config.yaml
num_hidden_layers: 14
vocab_size: 24216
positions: "learned+rope"
init: "uniform"
init_std_qkv: 0.0198
learning_rate: 0.000959
doc_mask: false
MLP neurons of a small language model. Each row is named by its layer, matrix (up: input weights) and neuron, and shows model dimensions 325-388. Each number is 128 + 24 x the weight over its row's rms, rounded and kept within 0 to 255.
A block is one neuron, or neurons of one layer that tend to fire together. After each block is what it responds to, as a language model described it from the Wikipedia text at the highest values.

L2.up1903 [156 138  96 109 121 140 100 139 151 148  99 118 130 145 126 151 112 108 162 153 190 162 140  86  88 143  92 168 150 168 106 158  94 111 149 135 135 124 106 131 102  91 121 133 160 158 172 135 102 120 164 152 172 124 163 157 140 110  93 137 157 105  91 178]
Description: Word-initial name fragments

L2.up276 [ 90  90 137 146 144 131 103 134 142 157 153 149 154 107 105 141 131 104  99 140 117 107 104 130 133  91 118 151 165 143 139  99  96 165 172 119 149  96 154 139 118 159 160 143  97 144 111 139 103 112 136 127 141 152 152  86 126 131 154 142 139 136 108 117]
Description: Generic modifier words

L3.up85 [147 161 131 129 144 114 132 128 144 145 113  98 133 125 117 170  99 118 107 133 157 110 112 105 167 117 132 150 134 163 185 114 115 129 126 120 153 136  93 117 139 143 173 140 114 132 125 120 138 159 110 134 154  92 137 104 118 115 140 130 134 148 140 157]
L3.up144 [116 117 107 145 117 125 109 119 135 144 167 169 139 116 106 191 133 111 102 143 104 152 134 119 139 166 107 118 158 127 143 124 124 169 164 100 143 125 111 114 121 112 124 135 135 116 161 176 146 140 146 107 128 132 139 116 121 156 101 153 110 122 138 132]
L3.up328 [114 120  92 115 129 126 112 161 163  92 137 102  91 152 160 164  78 151 133  99 152 107 101 159 100 149 127 159 157  84 128 107  94 165 149 118 152 112 138 103 160 112 147 125 103 112 127 143 123 140  92 156 128 126 158 148  85 161  92 134 113 157 158 124]
L3.up712 [138 124 138 120 113 139 126 106 152 158 100 116 152 115  95  95  97 121 144 129 140 116 131 117 130 132 103 102 128 126 130 112 126 150 110  73  96 107  85 140 132 110  94 119 145 119 135 168 125 146 137 123 145 161 144 120 136 121 118 131 120 127 183  99]
L3.up913 [114 139 111 171 141 145  86 105 141 142 137 155 132 117 125 179 162 150 107 125 146 125 159  94 145 161 161 130 146 148 155 128 106 151 161 144 135 119 138 142 160 156 151 120 119 168 147 172 115 173 143 127 106 111 179 110 105 149 128 181 136 102 130 178]
L3.up1138 [ 91  98 106 143 145  84  63 126 135 158 123 143 165 157  67 135  93 103 106 132 164 111 112  90 158 116 102 189 172 147 161 138 102 130 143 127 132 102 131 131 144 137 164 107  93 149 116 156 123 105 113 169 117 110 173 138  98 146 130 139 123  93 128 124]
L3.up1430 [133  94  97 140 143 156  70 128 135 122 162 111 120 137 164 168 152 132 137 100 135 128 130 145 147 136 128 161 150 121 156 114 109 159 166  99 140 124 192 157 130 109 141 106  86 133 117 146 129 104 103 106 139 120 138 106 106 123 145 119 108 123 113 152]
L3.up1498 [ 94  87 132 187 150 141 138 122 174 155 158 117 144  95 138 144 133 139  97 110 132 105 122 109 137 118 173 107 163 123 137 142 121 154 170 138  98 126 125 156 135 136 136 155 134 128 117 168 133 127  91 131 133 155 117  80 124 169 136 136 148 124 127 180]
L3.up1503 [109 102 116 100 146 100 115 131 116  98 142  95  99 107 113 126 120 114 159 122 178 121 186 151 124 179 156 113 173 162 157 113 124 147 156 132 123 129 151 137 156 138 167 135 121 126 124 171 115 143 100 126 119  88 151 141 129 137 112 101 118 138 141 129]
L3.up1851 [116  93 132 167 139 152 104 118 148 127 135 105 125 168 104 165 125 165  71 153 134 169 161 154 145 111 146 143 121 115 104 110 108 124 149 115 127 134 117 161 147 170 109 153  96 147 109 158  76  64 125 166 113 158 152 133  93 129 122 116  93 150 120 137]
L3.up1915 [128 104  83 121 172  93  73 122 191 144 189  86 152 148 139 120 121 118 133 122 147 110 165  80 135 138 147 166 169 129 146 108  97 144 177 165 128 124 132 129 136 120 111 132 133 138 112 145 144 114 130 125 172 152 146  75 139 115 121 154 147  95 148 132]
L3.up2327 [ 66  86 113 141 140 127  97 105 145 169 149 135 161 168 147 147 104  96 122 143 128 113 129 145 114 102 147 106 161 122 116 142  96 145 152 153 126 121 149 146 146 128 145 163 139 110  98 138 132 162 131  95 163  91 196 148 120 113 114 154  97 107 146 159]
L3.up2390 [115 150  84 122 149 155 131 110 141 160 121 157 126 150 121 116 104 127 128  96 167 122 156 110 115 162 111 132 135 166 161  77 121 141 101 123 121 123 156 124 157 161 141 166 131 115 144 124 155 149 104 141 111 128 127  97 117 137 118 127  99 117 156 139]
L3.up2434 [139 124 129 180 141 148 129 152 139 160 144 112 120 119 103 174 135 116 131 145 113 139  80 148 139 133 131 111 147 113 161 122 141 200 127 152 104 112 164 129 152 161 134 134  93 125 146 134 119 145 173 120 122 114 145 117 130 116 140 130 147 116 153 195]
L3.up2446 [110 118 107 147 155 119  95 122 157 151 103 123 112 132 152 165 150 139  70 122 125 129 149 116 120 154 100 115 131  93 132 150 159 141 129  99 144 173 172 110 118 138 166 129  98 152 121 123 108 125 114 121 131 123 163 164 109  97 126 136 117 124 111 135]
L3.up2549 [122 134 108 149 131 120  67 106 137 118 167 141 124 145 133 128 135 130 147 120 110 143 126 138 145 128  99 145 158 116 128 156 135 170 138  71 173 127 160 139 146 143 159 136 118  89  95 166 114  97 118 120 133 145 133 173 131 157 131 143 146 119 159 159]
Description: Process and stage words

L5.up219 [121 127 126 170 129  73 119 136 127 147 106 159  83 146 105 140 122 133 144 132 113  90 143 116 158 131  96 142 133 162 167 146 130  87 129 123 114 165 175 100 112  96 183 138 105 141 174  98  94 148 102 121 143 142 155 110 123 110 137 160 178 115 139 142]
L5.up1160 [124 133 102 169 133  76  98 118 128 134 121  75 151  89 151 142  91 155 125 165 109 165 148 158 161 105 129 166 146 103 170 127  92 153 148 133  71 126 111 145 130 144 126 149 134 155 134 130 188  84 134 136 110 121 124 145 132 120 127 143 156 128 152 115]
L5.up1378 [137 140 123 151 142 105  89 111 115 130 138 117 174 112 114 116  76 111 109 134 134 105 146 126 110 128 159 151 152 137 134 101 162  82 156 156 122 157  97  95 117 128  92 127 123 125 136 130 132 115 109 140 159 108 111 159 123 148 131 171 185 166 104 168]
L5.up2489 [144 134 121 148 170 151  87 124 140 136 134 147 182 166 141 131 100 121 138 105 107 149 109 179 143 168 102 126 138 156 105 101 121 102 111  95 159  98 124 155 121 138 129 171 139 149 129 134 124 107 111 152 128 140  91 147 147 103 124 162 144 125 132 175]
Description: Authorship and production verbs

L5.up1157 [138  88 108 133 137  95 140 112 134 139 137 158 114 157 191 128 137 145 129 133 119 166 192  90  91 156 132 151 122 142 118  88 100 184 135 124 128 123 129 133 145 124 149 135 113 147 158  67 156 131 151 117 107 122 152 101  89 118 147 148 158 144 158 100]
L5.up1303 [119 123  99 131 138 121 102  86 155 126 134  87 104 117 118 112 150 141 173 145 145 158 156 114 134 147  94 134 131 142 118 106 142 100 120 105 131 127 116 146 128  96 159 120 104 114 134 134  91 167 167 174 122 107 156 119 135 103 177 143 139 120 109 134]
L5.up2087 [159 123  97 130 109  91 107 146 131 116 131 163 125 155 142 101 101 141 122 100 140 165 182  90 111 164 134 144 137 140 150  94 119 129 171 144 105 151  95  93 108 171 155 149 147  99 155 136 159 123 146 125 150  82 158  93  98 144 173 218 173 109 139  99]
L5.up2540 [146 136 141 127 154 127 138 115 133 107 124 138  90 112 155 139 116 143 138 118 135 119 145  88 128 159 106 138 127 126 111 110 128 143 182 107 104 112 158 110 139  83 133 152 109 153 135 162 149 125 124 125 154 103 116  59 111 102 152 134 176 119 126 133]
Description: Forms of "play"

L2.up389 [159 122 128  95  94 146 115 114 118 141 131 125 123 127 142 119 139 116 134 129 143 137 120 142 151 128  92 147 131 153 160 107 107 137 113 149 126 146 112 138 143 144 119  79 139 137 120  73 162 161 112 130 100 135 134  96 147 100 114 128 122  96  87 122]
Description: Concrete physical nouns

L3.up30 [139 131  80 140 110 136 118 128 117 157 139 109 131 103 146 179 128 151  70 140 146 131 157 104 158 143  89 160 144 190 139 124 162 159 138 124 152 130 116 187  82  99 147 106 123 122 145 159 116  90 147 133 124 144 106 131 115 107 130 151 137 108  98 133]
L3.up68 [ 92 123 128 100 192 107  98 153 198 100 147 115 103 143 119 120 117 123 108 172 116 125 137 129 154 155 100 132 129 135 172 144 132 178 137 133 118 172  79 140 114 116 111 132 107 116  90 127 162 123 117 140 133  95 118 131 128 109 131 159 138 122 120 158]
L3.up582 [152  89 124 133 144  94 126 169 115 110 164  93 109 104  85 149 101 170 140 161  79 138 119 144 142 119 100 126 132 112 108 157 145 155 164 138 144 150 153 127 129 109 139 142  99 150 114 124 103 150 121 110 137 138 149 148 149 155 111 105 179 144  95 151]
L3.up668 [111 120 132 176 187 101 111 127 124 154 120 149 137 129 155 117 131 133 135 144 114 114 143 135 173 112 107 122 131  96 161 132 145 155 186 120 146  87 134 135 110 142 124 133 106 115 123  78 113 109 142 183 137 124 130 122 106 142 158 158 167 127 101 176]
L3.up1076 [140  86 107 136 166  80 105 143 201 131 170  97 146 136 107 148 108 119 119 156 119 127 128 126 158 111 113  95 104 152 168 139  94 134 158  98 149 150  94 132 119 114 149 129 153  79 115 124 116 127 100 141 151 157 138 100 157 141 119 159 130 117 114 188]
L3.up1094 [130 120 134 151 130 109 117 145 156 162 155 131  79 140 131 113 158 177 152 137 118 123 112  97 161 111  60 120 132 127 159 100 149 106 146  63 119 164 128 103 149 137 165 154 131 139 135 102 100 133 159 114 132 141  92 114 126 118 117 118 150 164 104 159]
L3.up1095 [128 113 134 138 160 130 116 137 141 179 137 105 181 165 108 136  81 138 136 145 122 118 129 159 131 108 133 110 134 114 189 160  95 106 171 103 147  80 131 113 128 100 105 125 111 174  96 128 113 111 101 141 158 138  97  97 113 142 138 126 176  99 141 135]
L3.up1115 [142 111 112 166 206 155 125 140 150 178 145 124 134 183 129 125 150 144 118 203 156 178 147 149 161 158  88 117 116 186 154 121 123 119  98 127 118 133 145 145 133 100 121 192 141 164 122 118  97 131 148 125 155 151 150 152 119 149 109 124 155 135 141 172]
L3.up1132 [145 109 129 113 194 161  91 145 124 164 166 156 144 161 110 129 126 135 102 178 128 163 174 148 157 117 129 124 127 173 137 143 143 101 102 149  99 144 130 127 148 142 118 193 120 150 138 137 128 139 121 158 156 165 155 186 100 130 146 131 147 114 136 171]
L3.up1294 [139 108  95 142 144 119 120 103 126 144 120  93 151 149  76 139 117 140 119 169 175 148 150 152 124  83 104 154 154 112 100 133 112 128 148 132 122  83 117 150  94 174 117 131 115 125  94 115 126 139 118 154 153 104 140 144 134 124 110 153 153 117  89 183]
L3.up1666 [115 144 125 151 149 120 128 146 173 181 175  74  99 156 127 135 159 153 123 122 124 120 154 139 137 135  78 132 132 141 151 128 109 156 128 124 115 137 136 113  84  92 104 157 114 122 133 152 167  86 122 157 128 164 144 123  98 119 136 135 135 128 101 129]
L3.up1733 [102 150 136 148 175 137 143 155 170 121 115 114  94 176 120 154 140 143  98 156 145 115 108 113 181 162 113 128 164 119 115 152 125 134 119 132 160  93  95 152 110 134 100 161  78 114 109 112 117 121 106 163 157 129 153 121 148  85 140 155 160 160 149 123]
L3.up1931 [141 118  96 162 203 144 107 155 138 128 159 102 111 123  70 153  94 143  94 172 121 136 100 144 192 111 112 161 122 143 142 154 132 127  94 135 117 102 117 109 117 133 159 110 104 164 129 144  92 103 117 102 157 158  95 141 121 146 151 119 136 101 107 195]
L3.up2077 [154 124 100 117 120 140  99 170 153 132 158  95 142 176 164 134 100 142 129 160 117 110 147 151 111 165 135 155 140 148 104  98  87 104 110 147 126 119 103 102  58 129 127 179 158 140 163 183 150  81 116 138 143 103 158 135 137 140 131 151 147 142 146 115]
L3.up2351 [164 140 104 177 148 121 119 123 127 158 112  80 143 140 103 145 130 147 162 167 112 136 125 174 157 168  99 127 154 145 141 128 114 105 136  94 112 130 165 132 137 147  77 137 162 139 145 143 150 120 153 167 114 146 140 115 135 129 144 165 114 150 142 183]
L3.up2477 [ 84 111 124 131 121 116  84 149 132 167 106  83 125 185 134 119 141 121 115 153 152 125 118 115 147 127  99 115 129 115 121 142 128 124 132 153 136 184 147 132  63 138 137 116 121 123  93 149 152  82 155 187 174  97 203 138 105 120 117 119 103 155 135 121]
Description: Media production verbs

L5.up483 [ 97 141 112 123 121  92 137 134  97 122 105 122 165  99 138 123  90 166 109 169 195 125 142  82 115  97 108 173 129 142 140 152 119 133 160 123 115 115 153 138 127 114 152 134 116 176 158 132 118 118 113 145 141 126 123  94 128 169 165 168 146  94 159 123]
L5.up661 [143 145 128 108 142  85 138 129 129 151 150 132 121 147  85 128 114  87 111 130 167 116 124 134 144 143  99 142 162 112  82 161 135 124 134 114 137 133 134 132  72 102 144 141 122 168 131 163 167 138 148 147 123 148 119 132 139  95 134 166 122 148  71 143]
L5.up1565 [135 144 132 131  94  82 112 125 110 122 148 112 141 124 107 129 179 104 121 154 103 162 128 143 113 135 115 149 109 127 119 187 157 122 120 137 149 131 125 142  86 108 162 136 129 166 136 176 139 132  92 147 133 152 106 119 164 136 120 167 195 172 109 169]
L5.up1856 [136 145 105 142 108 137 114 113 112 139 119 138 108 120 160 126 113 119 141 146 130 143 123 172 118 151 101 118 168 122 117 156 113 113 159 148 118 163 171 104 133  91 150 152 143 181 135 129 152 117 138 146 112 134 126 141 162 127 171 180 178 115  79 120]
Description: Given names in lists

L5.up1254 [129 142 118 161 106 128 135 102 164  98 178 124 147 150 164 136 153 142  95 109 106 134 139 136 128  56 166 188 128 136 144 135 144  76 142  92 124 136  94 146 141  97 162 104 134 125 164 114  97 169 117 134 107 147 150 133 136 125 112 163 146 110 169 177]
L5.up2342 [131 102 126 127 145 118 125 126 113 123 123 115 166 100 151  91 115  84  83 129 131  83 131 121 138 147 164 172 127 146 161 129 155 154 104 119 119 130 122 121 134 123 106 138 112 115 148 127 173  86 162 138 208 129 150 120 161 114 125 143 109 114 151 130]
L5.up2364 [118 127 111 134 155 159 145  64 135 120 145 157 179 125 150 168 117 118 121 123 136 132 104 153 140  86 127 141 129 152 166 100 145 137 105 166 135 147  99 170 137 123 147 111 142 131 136 106 156 143 130 137 155 113 136 136  89 133 136 136 116 103 135 119]
L5.up2423 [168 103 142 124 114 148  90 104 142 118 148 128  90 154 133 132 182 132 139 125 131 127 147 128 142 137 147 125 113 114 158  93 112 114 108 103 106 112 105 143 112 177 131 117 115 118 168  95 154 117 105  95 110 113 177 101 117 117 150 148 112 127 128 141]
Description: Institution and venue nouns

L3.up16 [ 92 138  68 131 146 117 106 117 145 163 148 102 104 117 138 147 126 120 139 133 153 168 130 137 158 169 136 136 178  90 158 132 162 127 141 132 142 104 122 153 147 139 172 134 136 179  99 156 123 137 109 133 164 158 124 109 161 140 159 142 132 128 153 139]
L3.up239 [116  92 101 161 150 125 148 157 136 165 157 117 103 152 158 151 158 134  91 111 125 150 119 167 114  84 104 106 118 142 168  97  79 118 139 145 102 146  78 132 134 140 105 107  77 168 150 154 159 163 107 142 126 131 102 101 104 168 117 100 113  87 147 133]
L3.up557 [144 139 134 151 166  97 103 134 134 155 115 142 124 139 162 142 174 179 127 119 121 129 153 153 120 108 102 125 135 109 142  98  77 140 146  75 149 119 104 110 147 141 176 108 124  98  99 104 143 134 132 116  98 143 150 108 146 133 101 110 132  79 157 134]
L3.up765 [131 124 130 131 134 109 103 117 159 141 136 151 152 153 171 153 139 131 149 132 142 134 120 126 165 168 162 133 120 107 139 105 112 116 155 119 138 104  87 138 137 122 127 106 177 162 123 138 149 142 137 159 154 152 130 117 125 160 153 167 150 127 124 111]
L3.up1028 [ 95  97 117 138 187 123 107 113 135 105 156 108 128 114 143 143  95 130 107 113 166 147 162  75 136 104 105 116 155 196 153 155 129 129 128 114  99 132 101 131 125 138 131 127 134 142 133 159 155 174 124 139 125 109 151  67 109 112 166 143 117 105  99 114]
L3.up1098 [ 80 102 100  77 131 122 126  98 119 127 104 142 109 123 128 170 154 143 121 103 123 107  96 128 139 133  81 141 147 164 115 102 120 121 139  84 113  98 115  81 128 167 138 124 121 159 161 142 102 138 100 175 127 121 136 145 104 137 137 119 145 134 148 126]
L3.up1160 [100 130  96 132 122 112 144 104 126 125 136 131 126 120 140 148 157 160 125 149 129 106 139 145 136 142 125 133 137 102 137 151 139 149 134 119 133 153 125 154 110 126 165 127 123 195 163 108 130 112 131 129 128 122 158 138 125 100 119 136 151 136 120 124]
L3.up1203 [146 128 134 137 152 136 132 111 118 141 161  81 180 142 151 134 129 121  99 104 135 166 136  99 165 133 124 195 149 108 176  87 107  91 125 119 133 127  91 110 120 124 125 141 131 140 111 145 116 145 138 163 137 135 139 131 129  89 111 130 143 122 108 149]
L3.up1384 [145 168 133 106 106 137 120  85 115 124 135 120 139 166 120 125 130 122  88 158 123 135 102 107 162 104 121 148 105 134 175 141 160 136 116 123 119 143 114 104 173 127 118 139  91 141 109 117 169  86 163 136 149 122 171 130 122 124 100 149 128 129 121 140]
L3.up1603 [176  83 100 117 131 124 117 134 141 130 149 117 121 113 160 121 129 146 101 105 133 198  84  79 146 124 108 138 128 147 156 115  92  84 115 144 135 120 106 139 123 141 142 101 128 118 141 133 151 147 133 131 146 102 134 158 129 111 150  94 141 110 121 146]
L3.up1623 [150 115 137 144 143 117  75 108 132 174 127 130 143  95  95 120 129  97 136 120 103 159 107 163 145 125 108 169 112 126 135 121 103 163 104 138 129 142 127 107 115 124 118  97 134 105  71 118 190  90 135 139 169 108 174 124  71 142 116 155 124 143 155 160]
L3.up1783 [155  93 143 119 126 140 141 101 150 126 118 117 128 128 179 118 104 167 149 132 113 108 135 131 108 165 110 163 126 133 118 110  99 105 124 139  82 153  81 157 144 140  96 171 132 143 132 103 135 170 112 107 137 155 110 155 150 134 156 123 115 123  89 133]
L3.up1808 [148 113 104 167 134 165 117 110 150 138 204 149  99 122 128 154 133 124 124 118 131 152 144 103 161 116 108 153 119 153 124 106 119 100 115 114 108 176 105 173 161 114  97 143 158 138 119 141 141 123 124 150 102  77 144 104 134 102 109 155 135 105 121 154]
L3.up1836 [ 86 124 134 149 124 100 142 132 141  96 180 118 132 132 156 166 120 137 115 173 139 101 122 160 158 129 115  98 108 138 104 106 154 139 181 114 121 159 129 168 114 131 142 154 118 132 133  99 116 133 121 142 168 107 164 131 135 126 114 161 148 115  96 134]
L3.up2025 [119  98 137 124 157 114 118 172 159 169 158 143 123 121 116 154 114 103 118 151 127 136 146 166 147 120 142 143 121  99 131 130 106 130 151  96 119 135 112 131 172  92 130 152  98 128 129 141 108 164 126 120 142  87 141 116 123 152  96 107 164 126 129 116]
L3.up2495 [159 131 103 173 125 141  74 144 136 138 151  92 131 128 115 174 102 159 103 155 130 152 136 129 150 146 111 122 132 154 131 139  92 110 113 154 144 127 109 127 123 131  99 159 151 157 100 134 126 117 126 155 152 114 136 102 162 143 108 132 136 140 113 208]
Description: Concrete place and structure nouns

L3.up259 [113 106 107 146 115 107  95 101 111 117 121 146 109 145 129 138 170 138 130  91 155 159 180  96 110 178 123 157 144 130 117 160 184 142 107 113 154 107 156 115 121 113 145 125 111 138 141 147 118 140 118 153 128 182 143 120 172 144  74 143 137 116 112 125]
L3.up371 [148 106  88 135 148 151 123 128 135 181 115 116 119 181 166 156  92 132 127 124 138 127 154 128  95 110  70 189 137 113 146 169 110 147 148 161 185 127 160 111 113 106  91 139 127 151 110 111 120  57 141 156 122 148 151 126 125 113 134 124  97 107 109 102]
L3.up432 [152 141 146 137 118 149 132 153 124 107 126 117 120 121  95 155 128 122 103 113 178 105 167 131 152 130 118 121 142 150 119 169 138  89 145 113 133 149 104 101 106 108 117 132 156 157 158 109 131 120 118 114 112 148 138 113 160 122 138 143 160 112 135 123]
L3.up439 [101  88 132 143 166 118 126 143 111 121 132 139  91 157  81 172 147 147 109 114 125 164 132 135 133 138 120 170 162 116 137 173 164 162 149 114 174 104 158 155 148 121 118 152 149 153 134 181 114 176 144 164 131 136 148 103 127 137  92 113  97  96  83 147]
L3.up473 [144 153 135 166 109  98 115 137 145 109 162  82 111 163 111 137 111 132 115 138 148 141 128  98  85 150  89 111 130 117 100 165 155  80 112 156 146 112 160 124 118  91 147 118 152 183 139 132 112 138 111 115 124 122 117 107 148 135 118 137 157  87 137 138]
L3.up683 [125 104 120 133 115 163 151 194 102 125 143  85 125 125 114 112 128 139 105 110 174 123 135 102 151 139 106 162 158 113 163 160 122 131 151  68 114 139 173 111 121 143 113 141 133 179  93 151 115 100 105 129 125 163 117 122 181 143 157 134 131 115 149 154]
L3.up819 [115 136 130 140 152 134 136  82 122 141 153 146  93 135 131 139 119 151 141 161 150 175 125 141 134 142 146 162 135 118  86 117 122 140 132 137 124 119 152  91 128 124 103 122 131 121 170 168 139 113 116 182 131 182 139 119 142 132 125 132  93 116 117  98]
L3.up911 [111 150 128 135 115  88 145 117 142 128 134 110 126 149 121 152 103 151  88 137 147 122 176 118 150 119 101 138 113 103 121 158 129 147 141 132 131 125 169 156 119 103 121 109 135 134  77 104 152 105 139 120 117 124 121 122 127 127 102 172 109 137 106 140]
L3.up998 [151 131 120  97 112 124 147  96 125  86 120 156 138 109 134 128 105 120 141 112  86 134 148 119 147 156 101 104 131 132 118 132 132  95 173 116 113  91  87 139 140 107 157 148 140 150 122 116 142 124 131 146 111 127 118 152 153 125 154 188 155  80 144 123]
L3.up1420 [113  96 100 113 129 159 131 114 144 147 128 126 110 118 167 163 160 102 106 136 137 175 125 100 150 107 125 175 114 118 118 168 130 118 140 150  97 178 130 127 112  98 100 116 125 140  99 138 142 157  76 193 154 140 157 118 106 113 109 121 158 123  85 164]
L3.up1522 [111 137 106 155 111 137  98 134 118 162 123 117  84 111 152 155 100 132 112 162 134 124 141 143 149 141 121 141 161 150 115 149 119 125 106 103 100 145 113  84 104  86 131 148 118 168 120 119 112 153 119  98  96 135 136 149 138 117 144 148 177 107 120 130]
L3.up1561 [ 89 114 136 136 119 110 112 151  98 171 128 119 100 125 133 119  89 129 162 172 125 113 123  87  92 133 139 140 137  80  97 111 141 118 117 101 115  86 135 135 143 106 103 139 126 158 129 140 158 125 121 104 127 112 152 149 130 113 144 173 151 154 152 143]
L3.up2082 [ 90 135  99 132 103 114 116 114 114 107 114 112 133 131 151 126 113 104 142 128 141 160 114 101  78 164  71 132 117 111 177 178 119  96 157 123 123 134 112 125 132 164 155 165 160 139 106 157 106 122 182 121 138 119 166 151 124 154 147 166 161 116 113 106]
L3.up2092 [ 91 100  88 114  83  96  77  99 109 138 143 124 120 130 113 139 145 155 113 141 101 129 140 111 121 154 102 127 127 104 135 155 150 140 142 129  83 148 102 146 161 123 190 144 128 149 124  89 127 166 149 112 125 117 119 130 105 138  94 126 158 128 112 139]
L3.up2168 [128 116  96 145 163  94 135 132 127 108 101 104 121 138 108 128 127 128  87 149 149 157 136 137  66  95 107 139 157 144 153 139 155 138 100 141  88  92 135 164 110 122 117 109 123 108 125 139 169 111 139 111 105 117 136  67 131 147  92 123 126 180  93 130]
L3.up2450 [150 119  96 179 120  84 115 125 108 148 133 113 131 110 155 181 108 157 116  95 156 149 111 151 112  84  80 148 126  91 105 154 144 130 138 108 114 117 102 180 160 102 134 118 145 130 142 171 115 114 163 127 128  81 171  99 110 105 120 136 129  87  71 123]
Description: Name-start tokens